{"num_hidden_layers": 12, "hidden_size": 1024, "num_attention_heads": 32, "num_key_value_heads": 32, "head_dim": 32, "intermediate_size": 4096, "vocab_size": 30999, "hidden_act": "tanh_gelu", "norm": "layernorm", "norm_place": "pre", "norm_eps": 1e-05, "positions": "learned+rope", "rope_theta": 10000.0, "rope_fraction": 1.0, "qk_norm": false, "attn_scale": 0.177, "bias": "all", "tie_word_embeddings": true, "parallel_block": false, "init": "normal", "init_std_qkv": 0.0154, "init_std_o": 0.0, "init_std_up": 0.0154, "init_std_down": 0.0, "optimizer": "adamw", "learning_rate": 0.000566, "beta1": 0.95, "beta2": 0.95, "weight_decay": 0.27, "lr_head": 0.00483, "warmup_steps": 206, "schedule": "wsd", "decay_fraction": 0.906, "decay_shape": "pow", "final_lr_fraction": 0.0, "batch_tokens": 131072, "max_seq_len": 512, "doc_mask": false, "train_tokens": 820400000, "max_steps": 6260, "dataset": "wikipedia_en"}
MLP neurons of a small language model. Each row is named by its layer, matrix (up: input weights; down: output weights) and neuron, and shows model dimensions 416-543. Each number is 128 + 32 x the weight over its row's rms, rounded and kept within 0 to 255. Numbers have three digits each.
After each neuron's rows, "raises" lists the tokens whose logits its output raises most directly, leaving later layers aside.

L3.up3539:159152126124117116114170163147224127128151148189157104132110087143124166084133118173130170140104137085143120102152072172142175111132104163114140116129126127074128109110156110108156132110162107094182106139185128120111128098140155058121144170059004120149140113117122146069141115130118130115167098058068157091115124050144205104105118110153181106142141059126105146175177118158175105101119
L3.down3539:183164150143139103113156150153194187117171152142139047096090143117112155096118089104077180116138077130090157104084086179110154161139129182116128080192095123136111103151146106108178143125138082111104126080138128099136127127116133128108068171135111048168175124137079147106167139121122116106130126073121168113120133090142168100094107135140182073087148080125107133151167149167157097124130
raises: "ourth", "e", "ire", "uture", "r"

L3.up2036:157083091124177073097097135091174104116137151152111166092104103186107178089148120135154171164179163071115126152132166186125097113129182112137064181112141085113103166175115085162156164132120135190081109105114101145139148148166181112213158128123107140163149155157157141134123143098105090066171164100119105164145135133124121104195160047115144131153137154132125159107151088126165032163132
L3.down2036:096146139152175113169149143124132066096116151161117084102120065141092127171124139176127169182131150129134150123076132116128103142121090109117141166096106099106153159100130170137148128128155047152117123147138133152074119124167120131100098110149107142065145155143166127186154100144126118110112108110152099101081147181129090102143076183120095080116150164132156184176171117099156098116094
raises: "e |", "e,", "e.", "e ", "e"

L3.up3388:143117114121131140084187074094067158168104107148139120162201103179172136145151110174162091110130094148111116133160157108075148084168148081101128162075164093086150116130096135120147127094117152149121180176107131102118155151121163141196104095045137095145155131133140163117117137085104122074180101134054094120106087065165111114160072093092173132141161135128102096056139083115128134076102
L3.down3388:135146101118102180126088136152129182148160079070154144153118216101184098104155089134096099068145143143149103178126147127116112139091155128115125135169130154099118169126074129127137128106171107131092136115124099115156168141151178151140128129122110165152133126162122138130085146127119067120110076080157170143120125083148094123105087151074129155125027161101121123092111076135121141216170
raises: " them to", " them.", " it.", " him.", " her."

L3.up3728:146129131118160134134098085151141103128115166123118114097137150126142148106142123078154110117080122118096155194103150133102102147166131106181081144159153121156125074092119130192107098093161148153139105097119084172135133110168109150142140099176131122136165118120156142127136092129114127179085142131131112123126131139140124137130108031157153061098110117124098095223117134152126182135104
L3.down3728:101156111153114159111048135121122116124142118106177139085099167156122116123116095095093126124135098126147105046129132155106067178118180086091136092098079125124111119070049144158110108136090106111082159150038192115124140185100137171099104180132072174132147131149135177161103126153102118132055156143119157227118141140132161078168130130184160149131086120176085093100131168092097142157120
raises: " III", " II", " Jr.", " ", "'"

L3.up3700:110137068130180140134172116141126116157140147155064118182144084162086215155139158160143097170117108153135100114166101129086102124133125084150102136106105141120129126073102129168153167130181107144148089147156126177097175148110107181128111108077149098050176117120073116062121185146076146066126104108100157149094143147150177154142080123149094149085154135150093152099200088115147180069095
L3.down3700:138150163132132116123151158160224115112162088121135155138120124107085117109087171135113092152072153151182123123148149103107178117125112097157120071151160119173166168134143097155069140150146105159145087130172118111085085088135161132130131140067117045123151135097133165113135105116093130122117133147144104154168135143031141077111137113102120183112165110101104163099125111101105141138114
raises: "aughter", "rap", "ru", "angerous", "ates"

L3.up3660:125163104127186154135120127110127131121082140106156103165148126123143115139218182164142145146113162187175103094151109108107148090120122128176171164109164167076203196179140140136112144139123158111133120114134142123119152134183150142106089135174120115142105194101155137142110086125152137178151149131110092106077074105155134209125116135119073130120148132149148084102100135150048167184128
L3.down3660:119142132106166153116136140156158150115130134126124111145171187098090119108153143102119129069123146080133130115101089126088159117122159108138133115134153126162134215187059109108116121098113183158091100131162103133084131135143100149092039111114181122129184180113125139153120145164161114113106147093091137214132084195139108128061107125102095123124101166155126154168148135139134132111145
raises: "'s", "'s C", "’s", "'s first", "'s second"

L3.up2382:144134186116125166118090072147095136175151108136108129127125108154141083098131143054107132205072126146116175115141157134138120106166132162109095109192158188201159156109075157118152110122145174091132147200161088137188079112075181097072124135123096136104138132142101102147176186132156152172157123126145130158145085073182162149159092104054076085086119163152171125114102142120097077149125
L3.down2382:119188129188134080060137180120148100146092130121104101085116130092107080143123153188113172106153143134043110089146158071115142123079112119139147084092136096139101045122102119118110118132083134123131125145101143160074115096136086145143083107065092090162161138153167207131130102164095149147140133097143160081099127102086093116081109080104138126159095123118072140132125139085188188106116
raises: "ist", "ism.", "ist and", "ism", "ty"

L3.up1436:145130145138129099111147166122179077140105199171168144082199066177100165139121186121139154157131063057147132101180104097126117116136116113144088132070109150099176140115131096083163144148070093184101125119151139141094143101138160150095128156105095074144147099116098141112129099127115147079149142127081040122120137106138164157152121172071137095137188133137081127128176098147134116144105
L3.down1436:129113098136094088122128185099153172136159105109151146063145140157100106142145136100089153106121083145135131110070092135156120166115139150116108061182119158165083190137128090140099159167094131156130112149123166127092062134148148120106105153151105112165183114121144095143149140124118104099196107121091045093156098131092107121087205122083183086153124110105178136136131179137144134110183
raises: "hes", "ities", "urrent", "rystal", "raft"

L3.up1709:130146121064144166100118075163155137083133113181144164090109128092157115147201132173119125162195159083119163133140121130106108116175130109137138129102168135090179177159057090119102127132137126103160170198147143155053155129143092125193131185127097166102139138138099131152105061109118138139123146031154173090144121120161139087168101191122098096138175114080112081150178053144146102109127
L3.down1709:130138159104090096175147131207119159087115165168126133104069188130128128083082153132114110098175088107122153144166113178121121152139093164121144063189057070138124155124164108118109126177137106080119109141107109116135103033098131140106076159079139142154163097129119152108124127101095129113121100144155121125183130153080115116134109115144090187104161108183127123125199159152102133119186
raises: " a", " the same", " only", " two", " an"

L3.up3927:140128099186093121097185154108121130161090144117085070159119035143106119110206155113133113142132134098121119114124092122103133152154144096092114135119156196110105151093133089179153146128182172140099161129185196068138159155165204120144129145177121094075137147171091178068138136120123223152136088117184106122133116127127131176106130123118058155134099135119136141127069134210169101108144
L3.down3927:172135126135098154120163157141193118120127073028075138121145127144148097147126109193138151125113092124112134117114132141098169158121154116074126118178115079187102162140140174145070145105132113115161126133145131120134120105140124138096148158145103172151050109128130093143149142133112131135088150128117096124148156081090121119159156135114104187165136172090155111168084121168120119155089
raises: " thus", " then", " etc.", " other", " so"

L3.up4088:107101146161177140144129149112107101155162057119124122086129045197121132105191139147135112081120139086106142118153127091153188095103183086174125132152154147079151119150125169138152149125103101103121067143114140162086151179190143105161109102117113130136082123117148144096100081092088144121152139133165157128156163159158151084142132157172159106159170117125133145120107091143131115103132
L3.down4088:119120142120113138153136128135130205160108137112144106093124102130150130116118105135145103115166192183118172128096158081129132122071161198150092057190086127139134102151114095139152094040109099130102134094109128125125090132134121111075121150111191095128126102130117080120044087097054124130057148142082154160188158206085113163086114119161101173186120143162167125184131148135075161135158
raises: " occurred", " existed", " occurs", " occur", " exist"

L3.up1700:164079108103150109130191099123162106175196100096174093148135140106139145110115184107126122142130133074126115164198090116142111126124147151197130122135141118110112139164128065119132119136142078126129130076105134093124108175056142166145096136105149160121091107084105090143090231157111150099137148161067110097116121132064088074170086118081162082114123068096102127153146140098044162100127
L3.down1700:159139181099100129166120102049119125104144164144113103138101140166133078125176169227138134138183143164125178112088122143132098160149085082098102160133144132134184154033146136140108118139138159112189118111150180139121187066123153122089161128150116124170180206183144162108120112154086091107150102114140157143099147150121174153152090180113126141135124177103161107105158079123186134168094
raises: "s a", "s the", "s).", "s to", "s as"

L3.up2567:195099132093102205105135160097181067134108120147116118108110131160146156115186157200123089127135104132218149127157106197106130093103144180118136126154151135127120106114127180150146130113152097179147151158122153185135104139151148130172109125202032150169153121152147175120135113155142113152133101132121122188113110122163134161160134102201117103098158169131121154103143115149111113097126
L3.down2567:134142132170158084085115097207148142130137135082093142146135068090144149122103173111157119128110154102122144094124140034087100153115113118167151094165096109104114183109060117121084151105116131138154151165058125182110116116124142137083064120133132128103116102152163044120194135132204150154179096107136077120141191164191128136108137135183133073101057129131103150148137139119135170128146
raises: "field", "ground", "app", "group", "over"

L3.up959:137158102092148187056128124077085112126156133153094104115193145169083151106153181060156080248148125142146192138121090105083155120134135083133070147137106080096102119161141150108128075159097121166153143111186083107153081169114167141190111121089170153096146165180135091128111101111110115106122106098059139132117087105187188096131141136147170115106085143159097116077095106129139149148104
L3.down959:161075084072091142133141133074173143128109195133114125157083046130096171169059135143136133109165168161131132068141118141153121129094166144150120133095144170115118122146149131111123126090117076103108129121163105137104176093043074105121128138092149163125121157116186132152094151158083106094097126109150156083109053129102070141152136115087114173128079094096149108118126111145088157099146
raises: "y of", "y", "work", "y |", "ies of"